Weights of a small transformer language model.
Size: 15 layers, width 256, 4 heads of 64, MLP 768 GeGLU, vocabulary 8192, 14.9M parameters.
Architecture: rotary positions, tied embeddings.
Training: a variant of Adam for these matrices, 304M tokens.
MLP neurons of a small language model. Each row is named by its layer, matrix (gate and up: input weights; down: output weights) and neuron, and shows model dimensions 32-223. Each number is 500 + 25 x the weight over its row's rms, rounded and kept within 0 to 999. Numbers have three digits each. A neuron's up and down rows have the sign that makes its largest values positive.
Before each neuron's rows, "fires on" lists the tokens most often at its 100 highest values on Wikipedia text that the model never trained on.

fires on: " rec", " Dec", " acc", " dec", " Jul", "Rec"
L4.gate636:470545467483512490491493514493485545454476522536463498555472469554470485512500465519544488540497480519519511472455553499520484467473542509494484521476535516536480469513510491543490511478490474479503508494448473474533496439501486527543492489542526498535467502466489508525479506482452518462476480521481527495494512492479536488467460503509530493478529515512499459529500482509489499534550531500492529489525562555480472540501496493491493512512463494488513503535529529471519479505490464527497493495515546496460513496503521501503484532451519532463481522469526501496513524501452490506
L4.up636:527488532523506488479489491510522450522482523527495509503485478491493519499469451499500499541507449491533502426511487465473508504527474495517463557498485506492477522513518483474478540476533456474501527476518513506478473471511517530508493487475533525501469475519533516463524520450511512511490502494502503475454520487487489490540482462515474534534464524521468532464514482478514525459510492534449476487516505503485520501492484520568501496519466527518489458517469536503475494486511510478481503433524535484529502483546498492513477536454516508486504438485515521511479529459498498487
L4.down636:499508491487495480482497494524481527489498550523466502507459467516475498485480512516539497491523487459509492478466512481488487508454508495469467511468559501499524444528461489523501489476514489521488475492460537512490505513481486547541472500544520523537503477486490526520461498483446511465522521490477483536492506530504493491481475480520508509503530515511493475484481480512498510500516550520502508489535571555486476530475497467524522508517468510510499506482516514527539468504466454532523495488512525483457492509501508503534483562434512513455498461504500482497498505501489497493

fires on: "r", "b", "ud", "h", "am", " al"
L5.gate764:471525494489482470517539536463488495472524521475479482522483510513496517500534494452506492517514573485530467506487492494513505485493512512524518510520500477498537514503514508519497508512513511505524482476515557547472439452490525504557547455520502483487493523519540531481512501483494520471502502513497501459494467497467505473469494451469450486493515522500474524544473511491493556485524460475501504526487454520515511460478505468518527510486489488514494518507514478500494495482511447484469468509568505485526508504560463551484489511474510503515542489509549514479490507484522530520
L5.up764:506544522453528527508496482530471524456482474501494534496464493491472482506494530515527516466484543481509465450481493472515481460489519540536505474525547486467534504487521482522500489499487516490493494507508524484466527507496496505504512465519530549501499517512538502493496503437469528529485524508465453474492507496512537507511548458513484501492498532510515485507470559513507537511526515535553496555504477521531530517509462453536474495485516509528526521488497508510514495475483512542491543473472454489467524488531461477499537539454544519523484517517494472540505514508510519471
L5.down764:478481548495476478522458537455493483539466523458515488535499507534531519456509472526492504521533561479502470524510506495502498522495513509474492517481492475536507545517508549510532526489564477526511525497528526527510472539501528547478516483483465503512536526498483514534511516543522507481513512496544522487491477504484453503473523505493531480513497471559528503501530461487489505505439518500490505496442492509507475515470493512474495550479531466475495491521506502553476489521520478533501466528470535504486482520552444500497535500500477458529510454448531501487494508523513493507

fires on: ".", "\n", "|", "\n ", ";", " |"
L8.gate229:506488497470497536476493545493465494475489515517489485497481465520478473536487544445520514503478544451511501499525466481501539462523468515488534492495498506503503473433548490474500510462501502488489555505507485432509497531460528550494452480512522510522533484489506480527503515540487480522506542516516538463479484482509498480496499460482477515511512497488479502475474502518519499449513460482527467529509525502497529491483542473445532480503521527511506489537503529524474472493453504490489472447506512480502544524458455496518498471489520518481482491468539488477485485509514520459
L8.up229:483504520520479509513516484460533461485515513514504512490506508477473485461497525474493485525483512498512494517485537496473489522501490510492480471475533486481475534562498484581482492480494514491510483460462475478452466473486466521484495490518505497487471458504501495505502511520488563502506478476505456474501512461501544510508464507516500481554516508518483439466497530480500506487441502491479492492533468519559584490491525479518500504526466504521505548501470466525501510518486503509512511526497520510465552507492477498496469492474514496501504560515528471489540462495455529579
L8.down229:490470510481466519525498491501509528495497517550545478536500491524488499491511519488500455505458524493485507521513512504476516473502447513485495468490512550475508497551466538514462485510495483467516525500489504510515464484505510519477485468514503516474495453486560471510487547519499521502499468500539497503499557520467510509472507481488478515496468493493510520514446501481504494479480485461512459469543521524499521445495504530463528527532528498516496528549505512520516517489499597512516492550511502499464507483491478518480520515477458522479454521504512465501495472496494547492

fires on: ";", " |"
L10.gate81:514516477508496511438477490490449492491485518531483492510510469471495459511540487499511505521449503495503528457468511485512552472509440552506522494528518513499465508478495493480483491479542519490518491484505525507535461459509549490459500509524469492481508459508501550540500515500523463489487527508466488478503521472477467499504490472499479475547530541495484520510495493521503540497533518503494523465448507526487466513521527457487515492482538527470529510533526508530525469480499510491528539464461476513530476511485527470514462494460499488513524475478488536467518485471483506491
L10.up81:512518513471521466499497523510506457455520542462530552473511503501479524484455480483483543505501491508493477463450478522543484502468480505480506491468521480496504525521499478484571499520502480511473461479532477483484449518539507499479519493520466512475487516483504481524484478482446505475505478506498523510511494453490459496501453520448460504544473480576509502491508516499521515451481453495514527510513483476515520452511504492517493560518484515512500529498528490512530507475528518513536527501519517531534498499481477448497504494485472545484546508492487490494485509494524474498
L10.down81:494489493489477486519453495547487507491505510494479502525493440479490475472504559497491497524486509488489519499509509523451536494516500496483537511511541495496492520488499524500452476483538519485529497509494485508571462534495486528503507508514520484490473522463507479524509481480513511493500497490517516496442546535482487491540476484493483492559459503507465496499506542476474508485470489510524495515481509519499491498493526479482469503499512487529504464488494501507489491475511646512514530472496483510505460496535519505508484499471497501533517481522494499497494527519518485492

fires on: "son", "ton", "mon", "pan", "roc"
L2.gate701:509517472519493499477446531514498520537493484507517562513468504455492508516510525498477522528482532495527472495485482519494503510480509508478486530483509508510495465482514478529512488504505475518525484480499514510497494500504556475486488524478533442442458514529485508527505482481509497478492518530514493497493515536534459477488512507477506517470550486509456502536509535520537568451473493471509520480464454484531516528508436485421480471511484512515535494525521521478481501507572503469508472477532543512519478523527522477523493473507455488499521511512520534522464511489502514497
L2.up701:515489461554471508510487536470522515493472452473544534543507474479518524509534484514490555490512535498489494524483514493495514516458486489500473501500490468501497495498524494481526478543489521547527494502470506468488504495483540450494461519512519452470491514552497488518525471471513522466520502486491489549482529528486476493455528521467523475484543442511482535502538511547521538450495481473535478510485506479540491527515481503488476479480482491501495511482449490514500534541528488499505474486518531531534500481478510499514499492506457516478524503501491532482478483490511498518
L2.down701:520484496510467488523546451464504505472523531496491447483513480540520499497495478509510470449525475497479521512519538492512505469503496497531523476508503452494508529517497498463521528506497538472475505500500499506505515501507449537518496477521481552564536475491522475490506489495496498509506482458510504494486495482485539513527503478504538463527484513464526478502512481475457470538529490497517478516537556490465509497488563517545503522472514485464481510492477464500541533509423458524498508510456470488525512461465468558493491535477529513499472506484490510507557495514508505495

fires on: " in", "46", " under", " into", " In", " on"
L11.gate287:499528495491470538481510479487501461520472409482500456510468465524520531499560522496522500511482523475525461489509496481498510532494522476499458434446495477518462480492469528485451539506496484492494467519478494491525533507476482520471460478504509550504473450491516487544489506528507498497457498509453502482498510482509500536499527500478491449502501486470494464540494491545518496543509495479457487481487502516474517486519500496490518487488491505495497498463457532486490495517506483526540484499513496535465480477478463481507503542514462498526512514476487519485496528518502517469
L11.up287:526486447481459522504509469544477491484494524487508497502507483470470502561514479484511507508520467456478449499471517523515503486518506512500524488488505549547496503487460477481435524477518488561531517521535479486503550487498503510519467480497529528515503510536526506505513499508467501509502531509498498449515484531502549469474528507504480485485498494470487500492479498462548440523498495518470539516545523505439484542513530530490520487514489434513470488539501493518514488497476499523525474520536484511465499525503503466490542498526480452514522480521506493530466495519503482484
L11.down287:482517451508509548493452481418520471520481509511473518465500520538476538491520518507529529484466481479472484519532527485521433520503530483522478483514474477488485458494506490503487526489486483511524527544485477481510543465531473513533460477519541503514467514510500475490551547521464527477491455487487528460489465522514480488448526488519473472491535489485475529495510513531502541511504499502537492470504511532526512533517455533479489495487492469475514511490470509507517463538457524494476479534516462487523493488480521478523502528526493516507488488500507500503487560470516464504

fires on: " at", " At", " from", "At", " From"
L10.gate493:537480509446461542461511528505533486548481517484532472525493470519478509486501490529534553517495518476492504498432485458480521492534497494518512490505495469511498517519458539464494539462506466528460469451522516501502500506493471510495487521507520500516534494483511471503469516452446488513510473488507551492517490503514537489501519500481510456492553549459482496487526544493510520509467474517475498509511514476427473531521492483481517502501472551512470518485511506487490522517495470498528488541567501501502525543530475487517514485477496513552533545504473532520475505511487496492
L10.up493:518506495505447488497497504462510445522510529526523534506472448469463512462544516499475467481510524480476457448465442457486514499508493506465515510510507505451481475503491495498471480526529471535448495496492514476492546530463501509514500516521469478518506510517526512479451507477497496524473505534512509497494540500542496470492481477501462465507489543513464502490532538454517507551492472521453503507506496453465506493524509493518498492465470525538507514483485493512474451532511514453504543486509502492499477524489474513524468465455483502535511526521481502465547488528501490520
L10.down493:486479515500461504505487485477469487483513498509546528479518440470513464527540483524495450537460496481487444467514490523502484473505488487489504493501562491432451539491520483527506491456507501523479460492484492483494519518493483541494502507497486471514521486496492489522485482508534484501478506547557505475466543498541459520543499506487514467487548521483526516510493447487503485510521523476513546480517490471505536482517502510486463502507473527535463518512498470496520497514488566492502502495477536477536485485524492522531456478508515498533460501479537529442514534526504477446

fires on: " at", " ", "/", " Pre", "I"
L4.gate39:488502503495535485525479492495480496526485489452514460500515522473497533531503456485471549496466464487534472483515488538516515489488542486446514502526514507468513474478521506453446478476496513481480469494516561513460491475524501508479467501438523481512518497504484465543527483518509525509523456513544504531547513488482519513515533497484508519527541539464481470510485504500494535521519481496526566497528489518512481539515507494467491516465544501467504527496514474497492532531520517473542523529485492531545491476493502479481554520514454522519485500514506528508464494499484570497
L4.up39:447474504476512513541512533487454539469501465487538499513512478506489514547502473530507510516460513455514522478456523525508484503513519485502493550503485491471493491523521508471493498495559536503484532520536532505513499542494491510507481504434498509510502482486504487517466490474500479481530504502507530497525495493492494472485497446491491509499485510473484477493514518485508502474479529518533521474483476470482545521510526486484485525480507457424493501455491475518468532519513506520493499492486513493481496486484517451511503471491475516548470501504513498458507486554572499474
L4.down39:528525474492500523440510469516515483535506532523503486505477506515511491464516554490534487514506525536469487512531502477501506504502481489512483452514485527510495483473480461528538493521460491520520467492505467484500522488522484490535547516540484485512503475516476517445466503474499488505469545492446488517482489530494490515503514531480516490514495500540517501463529521484504486501491461526500462502506502521521483453480466524542514469544517532520495510556474505471521478484468492523521458483513491477486531512542505502511494493516535448472517472478486498526535511468500413512

fires on: " them", " him", " it", "s", " m", " her"
L7.gate250:492490494483508460509503547509540452522503522543499503523542441475528545469506467506519483453483488512503488467464518481499518480459503541496517501486517515520511521542483489461475544479523506511504519465480536517511485451537467502503488517482485528543463453495535490512463481503463495508503519501540509480506494491499527485466464457508520512504485517492520492473471533465492527499523519487515518515507484509498522512488471517415461502442495512484533510509480466467496467477485487488520510477535520460476498470528482534582493517509492500507539541500476459493504528460478510487
L7.up250:467488533500504526507484525503477508468489504497510493457506493507439498494510508504471487506539467538527481500469527481506528463521510449502550535503510485506503492494501511516538498509503466537512524490544510524481514530502482477513474520466508493500493519558542509495513508496474481487539492507466517522480521464472512526461495452527480527474449470488480534485499514520451499544482511506531474478508462515538481524528453496543530508486579526508457482490494468464458541490537530510483517497493546533489499512477491424495474485481475530516518461507509475481489461503490514478
L7.down250:506473444514475503525520491534517501497461519489470479497467513509500492514445542518511535495516510480539500522485476470484472518509511528479515544506475509528518497504485494512536516460576530498513454466479424484521482517485493505488518534525509487517477501506516521497486514492515488454494485512475496489509526507473485538488503520527529500463493490495512489503513535516514478471523517503506490523484477531536488493522502500515512496509469522492512467465511480524561506468498594552484482533444499497501496511511519481509518503493530497487525504480531467526493530499475465488

fires on: "man", "avi", "and", "sl", "bon", "pat"
L2.gate550:487513508496498512489482509498524487486520522496476460497477518485534508470457476478496542477538573452512450481510525499498468492449551493512494499452497502483457504508474504491517527523497473526521482475522493519509472525483551504480490482445501471497510524481491502496480524535488467534535509516486474474458495497479489543486524492453521484473483514505492491482489512509477488490508529499512509482475463501458509506504516515484486537482486471513512532521516499535490466519489482504511476533497439526510456473530481506521464562461462483454504478572524496483511544484500468502
L2.up550:463468507451486522484495481465513500487508497460499481498513516487560486503473447503514568503558523482480503542460520490500469510481519517521501475461520460496504489518517514496517456511491505508497491516442509529514530530457509476480494499494497492488543489527524471488465504514518533538495526539508500528474486465480507543478526504497504525498498490514467490476502481552455451492488491482516470517501451468478541515522482510517517514504483477509552545487500427494527482535500509501494457506490470491503502482551472487504456478482446460470497523552495488511500555515509504481
L2.down550:509470482473514473494509492538484509523479481465519527504534470535474519526547529512502479524498465549503512521494497527524549519528472470494504503522496471474526522509511482507490463502501520506501502457484445488500535463508461483521478493489493493510482468530502486497496522462537534480484512479465539532534496459541512409519492506539516534512502444507531493502524501504502505507505484519522492539513541509528486510515465517513515469537506534479462488472483507471506512499508477479490513504543535468480554537460481507502534425489502504556519548438479503504491469512487574473

fires on: " him", " me", " them", " my", " My", " her"
L8.gate552:483498473492513509520524491540488513497536478506493517536491459514540516520500468545505475472472483521517536449480478485517511459510516522455564494524571493510501473509466493499485503512528469494497518445461514485504463462581476476496499499453507481503479448468497555506517465501485477502473483531508458491523473489456521518533510531494510473502482512504493455481522508507494507519491475490494532493546507474513463517513505470494473493490535532484518504506495491473491503526483484505466514477490538503541478451518540516506514521495510527546494545502518447514462455494514506479
L8.up552:501473515480456494507459482504497459536529488467459491492503502472500465505482518497489536556504523504508505549494501502539513540504541512490533479520465492507474456477475562485473501475490515535494492476498503482502548499541446485503491484499531530495476487543514507493473475525489529514489467514508534486516484471488519511487527464514479488514496508497462498513528498527484561524508491524507505486513451512480479544476530522509493520485539483513479488514483531497489500477472514459522485483489494525480487506496482459536526449512496494477496462494493495475521499477521463530
L8.down552:473503506466506542507499495446505475468525492461529528478466513484555538529495459474504527460500498533496493469514493471504529458513498502498515494482508506511507482519464460499427494530522534507531512466481518566495481487469518528502509510482501520490486457493521492519472526513479489525547497511500516470479533521485499509523515523560515508495524487490490490515477502496514501479480489489449500526521488501494500497498476435473490455473482510455504527527474471494463491461501556517482531492476533503529502469528542507512461480539508524539511513496483459517448509494518463516

fires on: "s", " her", " the", " Her", " my", " My"
L10.gate325:531473486483459470479523506530485457545535492500482475466482497496521499476514470483484491484490513494488510484496472498569537478532514527501552493471525492484486464506474510520504522485531481516476474467483513487481493467543486487486512498492501505540476460491510511455454493496497431514505509542525518453498476516469560523470542513470476492515502482489468529486484491529521495489504466470527474517492528500564492467491489506525485513531475535483490476485497490491485475506540491494497486507540474527545515473510488509500502493526471520563505512527500434501453513510478520516
L10.up325:509544489502507498490471452523519522503466500501488487539526461508501498494531470502494509517502513506559484530467497483501502491432529502498519500483484476548485492521499521465519473513511499502520520499476533568484533459514436485511505506480482494560470510495528489480462492530479531512501513564503494496520493491492528494492520518497502473498537485479473452550476533504506519501506482491494460495527556499466499526487499482507486535499506478497524502475473518473467461522473498495516469511499468542486477535529535532509502506468509523487501529487466507477465535523477547530
L10.down325:514502500516461533506502499521470499518508486471509523491510520459440482468506525505525546505512502496499515517497478467521499448543451496438534469478518480477510541535521489477482492455549506504477464487516509485449535505504480477513529450510468507546493476531524491494522515482505507473475519498503531524501478479467515487504479508529482511490484494461538481520482518494494487496508529539504473475527486495535473494552507467550487483509498530501558515492535517487516511461498566495459509494541501465474499469527544537493497475484451488521510491504474458468471519522484482524

fires on: " at", " she"
L2.gate47:492496476465488501481500548504483507477506513476462504494512524554480495498496497502467564537551490495468523533514532492496526502473526452457479482470451487496497431500480559488539469560532470504486519494490502500527503495512495510499514497471505489527536528512486552461512498529487533505505486496516520529536481452520482499501500545493507500485513499489462506523489509516518525547547492500497506501529512465470521530526473495521505507497528518470499501519541444470478543517546506499469500545487494530469532519492484516535473456477515531535536470508497535483484481538459505534
L2.up47:477534482466529477544527511477499480495495507507501534539520500483517509490513521496480483496518542504497513484431522459443480507498516479460519531493494479504518503507485503486477496488512496478515501531510535462531538469488481461490529516463521502571497534541474489521483510454491519547485491498472472485526498464447513491511555525494502538467491494554552483499495530513498552498504536497509447514511500493476513519488490487537526498503499448486519493483500484479479497520489481546485477455469527479510522506496515474512527471446506530569505568517519478500482499517546514485
L2.down47:527478518538517512478464457531511535529513509503510500492483500491487513494525481509523480452445465518504480439507442518511481477548475539528510495535554526506472525485509480498524487460443499472528464504515483564474483511484496515513480488541469539451459459479522489530500525519513495494530520486535513480483498508541489495499465469506525473495485506456512491509516471484495455482492505475518544495477456489532468480498501514471479523475465525531465473466495528513540471485438517461505529488525525484515478474514511507478500518509475476458478475486499529531523520431524482489

fires on: " Ac", " acc", " dec", "Ac", " Dec"
L4.gate13:503511525507457453468475529524524475491506578503513501492517472525491497474510540502494499527504489499532469482473474509464477496491528481503485512522497531485475445529556471514478477489511461498506533479508504495479527492519483505482562494527520507527506444511534522494460512512463536503486484522511462517487473523494496496479469518500490493486466463505502448452495509527556545482514482506493488493495468498467495489495493484484508509489447495517506506529565554521509493519526483505480517457484531489464497515515514475527454552479503524505500458501526534492542560482496494513
L4.up13:488519451503475477487532439543528474501496479508451509481468482470482498527507489500521480524530463546478552477532503548513513488491519483539528504510489498493532460498478481473519507465498472471516500480513507508503470466493491516505506484507492502495479463502504570466518524469464491490471506494481505528462514494471535475506562532524525539517508512496527486492461485456453486480524534491456513519541510480474496482490499526510518489480493529482501486515490493487459495496470504486518484500528507488503490457463503482509508512523521480482482491509538491524465488478449476527
L4.down13:498517528476481521491468487518525493500479569547498535490474544498511499519522491512499495548497423496487477477487509478502487520478531458481517517520493529500534454507498511502477448533519489509493534533512529513492533532530459482482504490539524531517524525517555514523469501514438485514492482512509482536482468537515491514517451495503501551493526496493520446513509493498548541462521499456530493496523491477484510484528552515489496508478461517476480492509565513512539523518497461493462508456478540477451529543519493487528480536502487487504490496479506562520522534499504497500

fires on: " at", " in", " under", " near", " on"
L9.gate505:575534503500486494482506521480527477511522513470482499521449454531520473514464500505542472485534521484527488477494565529538494514567533484506552495444524493532519482521468521485501500444526497503487503514508475499489512509481496495504497481517540516537487531500474503489474507478545494523490485500513454478480491490468503466483527502493506484442523501496494518508483494510558514508478492510460492494514447526507456533509491519492523483488493488481461502497487483502449508492532475549515474490494519494495508527521474525472484533476504553523546486483476529479506463496474479487
L9.up505:547501514504485496499502515503481462517521500502535518439487446493474505552551507485495458523487481485472497495464505499514485439521534508514486469517494526505472492490440525474503537479505469512466532517522518469493543495502541543507526507509486542471533486495484483480482461452511531503537544492525502494541478506528542468510481488519493496502554491474494494503514488522492502492521507479486507506504498512529478454513485514484478466509509509531482499453531468512472540467546508480490526509531560500478491529478489539527471480480540500496525532507517506465476470506493516536
L9.down505:525535505505483477484489505471505488496498511486516502482490493530492488504568456528480478468499554478459473462497508493513484511518495461555526452490532493509470504517500537498506464475488484543484530553523494500498539491518480517492499514459479532506508523487492509475499513491539495484488487520500520468513473520535514456527444481520534504455510525479484486459509476480496535500499523501444562463507465502504485524532485494494505492541523465519456510475510468514488490527522574508547517492484528477533470507490499460502469507485503541537500470504509498472511493464514465555

fires on: ",", ";", "."
L7.gate495:514525466496557480499461499509471527533499493547456468476502487442460530438466521476493515507467570503537494457460534543509515482510510515465528478533500499502484500494495457485465511477542483544537520507470502468473492441506514514506473488527519500527515495509529500546492505499491516500496498511498509469514482480512461510503491521483503492519522499501537504486492483490491517526520528515511478473473526502536526503447527475488469521520527521517534470522473519507517490471493498518500540504529472453515469538546508467515481504503544556522513509478496483508497488477501536515
L7.up495:480501521510515470541478502499460516523464483504481487505512491453463524470509545481538492511451511488523480481493510558535505450516484499451512484518523522491500475515446467507437505518537511518503503532488481453463469469503507476521436465487530516486524480474504507486499472534477527454488501522503514505468466500525489525491505522501466500526496522513488461505530505455497467519474504495510494501503532533507534498492482495485473541527544545490517517478478492500441548505450511511527517496515473504501493518511530482493489512489517514523439513459481515531550445480519517496
L7.down495:485486483508520490537488481480516467473492487544502481491445492508494517489504529489502467558504507462487513491496483510534447489498456506477498472530521497518460526510489488487500508533486500482502494499516527462535503488508498509516490442515581531510519471472527515524511503495506506466499502501536466515456482495506477495479518461506514494470469544495457453585483447469515464510501494514482485491488495502467479476527498508474532489546525517471538469468504487538471539483490604444514485464518491511511501515452503509497501471509504524473470472482496452515500476474492474468

fires on: " the", " a", " another", "18"
L5.gate741:536462481520473475464543477503519493538525505526541494481491504532510508501468477499474468528502462528471567523468432447508517509512470509480465520500455498515492524494532537515533464520523485481481490497502516500545499440464532549488500533481462474502502544475561514516505494521517498498458491497461498519515500510502483481479487483539506472507483543490527503543488517447497498477468536485454488504472515518513464496499523513486501479501487485489483491496510498493529494534508555469487464506439509477524512493513538529518506495510530476482482465445460503457470503496505520499
L5.up741:517491467501479511501480485513514554536476457470495513536526484477491546538511490490526529510503528468514516481483512471502476446498519486481525523493511529522492490499452486499487491514475512531493473552523463487526500519556474507501474482499492490521492506534514535502484487487535495574495483482512495513495482480476464488471487516444536455493507511484516484509525516474540482521517494571494524522460537469478515549514508473496531524480489486561493463478451529473508513482516466508496511491525452461507502531516521511529523484491461500526502487469478459478501506537518469514
L5.down741:474518474514508459511540502468473457478507522526533473459500527540528489485466479516494480513501465555495502519505502523512522549521470534531496484496483466490517513451540495476527490515525487463502510482497524462489484474480484487503484549490478515454522492482525484540509478488481488449484504536483509493541537519495532483497518529523491535497490505520487539499470496520451521480487540447509501455505501555485507471459506547503503467477517514445499532534546477550527497505510508488471457524440517485516477483463531487470485522492535508453506491504501527479504504484507502473

fires on: "|", "-", " 20", ".", " January", ","
L11.gate581:560494501525466464506541485553518477505485480515487516567460510483482508505546484548506500493487483524555508455486469472519535466496462522451487493492537481488466475529479510452492521487511490476464479492497534517479482459513505476458514488492502518526492458490486502571481538537513509460489500496499501510496522498449500501472461514475487456467505525470502513509491527479495538534479495491463521479481531479486540494486458477456505498511500498514528518487511477512495483513507495488550500546524511503468506504524509564506479495466490547494471550539510481485504512512504497520
L11.up581:493477516514498503519533493501497516500467487481503494511512535508465499474490502493533518527511515514487490518544461517464525507474489500499507507495544502521468515487483508534511480542462507499529495542530501543537539500493475509495496541533519488522479496477537515469505496499455487464492508530487458550500498534502484503483464482480483438511513463487551480514489554531501451519533492468523460481485546497582539472536480524480530495483449542471485467485433493491519511518516486478480535497477508488471504455506477492442518535496495443479494508474515502527484515491481485484
L11.down581:495495495501509477490525476563526480494477526505534471486476541494479564517519549451497595491488535467460480449490505494487535503509485476517488554507494508508517546505509530486492505524487516492520510510483499505516527513477513512493521529489540539524518491458460465475512521533522486470498499497486479490478494517466509493480511464499495516479526498544525505493492514483497444526496487492510485513470514540501459514498485504543552511533491526511485516539455524531539512491528454489528502514515532477535498475566447492511511527505484531478528497463509549512532491511495506475

fires on: "-", "|", " 5", "–", " of"
L11.gate473:553483493517498478506552505521495517536485480497475518459453493488475477479493472528503480530497453498482477543500475485532546474480522500473463494486544519472495436495466506504509519482503515513519497522463501501547509512486510506434471481548515492520529495487483530531497501495510500527511502546500525519520541489500465480518528489485523460496475474443485492502536520476494466491513478463492503516466502474513515497502486507487494483489473515508493493498481506482512504513519479489534462536534500531495501498503530511484491448513468486463510504521503484522512470484457515525
L11.up473:527523509512464523521508475512488486547489515536502477471509476550480499537504541496528489479517506539499526502512458449433502460494545503495547472531535468517503488538490494496497490511499504479501485499526506488537525488519465509500464490531506511506484468538518513452489513517491492506491515483528491539507526485499506486474438476502465518543508447533522473506502504485469503471507456472489481510538488497490543492467521493482511495521450537514491526520471462478507553542520503503482542491497481506494490481528468493520515479502524509499463499445524501468484537460530476484
L11.down473:538515498463500489494534553480520501513536488551556445521490483475511539540519510516538488527511488532507531451508441485483522497527471458493522518542501522502504461518496557483506482552510508447467480541467505459513459540513516513457495499532523512539505502492532492469517483523478480484463517565515480517491528495509501509538460519530473517502504450520495497511515509497534486509514475491518509494500509470510493470459510530503458491503469550490513527485488496524506511511550476506499512526558509501517456559466520494496507513504493483534499495462535477507527541505512506495

fires on: "|", "\n", ".", "\n\n"
L8.gate711:536478512479533533491513497477510524483511516506500486534506506512460507460459548461541450536505550501503479481529497491478555493499478533461516477492493506494517477520496526527469516455440483473485568484495483447491462512484479557513471453493547534495528485502494443538499510535484513502497458518503479453465463506509475457505512485503468480516461515479477488472479496489488516480472532476492478532533471514488538510502517501462535495545516519507544510535498521480469475518482505489527503485526469500509565519483426537503479510493498518527474525473487461456481466489496489499
L8.up711:515496532523460450461479548444491495525487509520504475493502488531462547498492519501484476486450515466458522514493522490489488489469461510468476506483475489479545489507469491476464530491533471474541519531482487503501509482503482515484464483493497510485471451474527491515487520520515531499465517521531505517487502481506514513480458469517475494578481516530510497482480535466533512499481485478505524507551527535503516473469512482451551499535526498510534494504538540516520489468527501494499530492488555484533542522493497491485476539490527516502484521490485445503544467485533499501
L8.down711:505476530495529534468479520480484468473502503546556512492495510514428506452513525492506496534458532512487501556501501490491516482512443518497519514504515504462505520486504507529480482498471511485504550491515488458425454498493483510511475473511537516519516457479504499465456509517491553459492511494487477522476465501526519488504514489476502524524467492488514482479473494534539529484502501476518491539563502491498507481508476496524512483541520522509490489496501499523530501523507609511505479438501531494537557525474482512463484511518494507501458494492508463512521459481472512497

fires on: " as", " |", " –", "\n ", " -"
L8.gate352:497547487474521520469480483527483498476510530499515474483488495469517470507474454460483523522505497479525539461514485522526478511497490537492475479475495555528494512531501507507504488463483511482530502465526541484501480498473503555474473522504543505497487475482530495503512512481496505500474501476543498505491505541461505501462513478517475535555471506504496499517463506434548557497463488521514508503490466523464473520513519484500468484472526489482489549546520460486521521485503503502517487542469476545518536508473429513525510457501533507474488457514500513492502494510501486488
L8.up352:475527484504476532493507485534489459417586536493494498495528471475533518485488479446496454503500535507535528481468508533533504520477516509500493525489525501471520537491518509491525473500527516494479525496462483521470478496515504518519513472502542502500465446539493502542543505499486477539482484527495462463503472516506489462514491469481533509509513497562501500498514494516510507484457491495510480515509497518536554504498506491514484446518501508470528541510470485496515546478497486506487475500500507488492533456436524518545489466527480481514542507503513532527533441550458515492
L8.down352:508494491492473491470465501518513523493498499533482508469539487510529529475504476499479511558476505545501479487526539486504505523469495495501481441477496505506494468501467557537532507521506478499477523498520540490508473520487500499532464468504524469540499489528536525489519500505481544465498500475514524532491509480496561478472521477508484522531493500485517508498485490487534482477493483551481479506508529501518513488514484491491498517469484461515497538513488520499480521463466596544527490540537471533499489497507465471494480475472488527511486549513525494502487519523509536514

fires on: " Av", " Su", "ph", " Dev", "pat"
L2.gate66:508513477525527492483486505530500470506537479490546492544450483527478532497517483515510516504516501503483502482454550512507521519501463506463486469460517521524493545491530494519501477522506496482502512487493475525503471493470516497517543491501507508477530511502488530522471521489490483515457509483514512485456498516496438527496500457489489534497529501543520483487490512497443462488451558570460514485503460541474539515536543505529467536492492502481514501506507502508494488453480487518521540494481481464503489492537484500530526529528510492514535482516472494516479534448436500477
L2.up66:489486563483525477437493502463468513485486538487481529469483470514517503441546503451466462477529529528510529468485473514514543509502486513499502485507486475484530513531507515514541522495553466528504514542510550496472545499498514479521491501488519518477462501505473530451483478510496504516498478543517495525441505526500518514465498431483510500467501521483485501541510510497503475491491467499504476466492456514469476506489521491513528535509500480486461485502480492505528461524480487496466508500486470514478513521509427471519514468491493510444456473453498520474522531519495517494
L2.down66:495497473550474492488495493498495529479521499506496516447561478511488493564478492516531457512490497503498489493463503515493465491491476517531486542453544495520511522459502509507461489487467554520512462497524457487484495520513476491484502463465481501488515525513469502490472491524531514496495502471476488488487499468527517491475463506467499525502509521498496487495503516499498481497476533549485515482481512521464460531524494488482505451496540476485541473482498473495533473495522457510535493497512488490516489520529488519459556483459492491506526559545478484483502521472462494488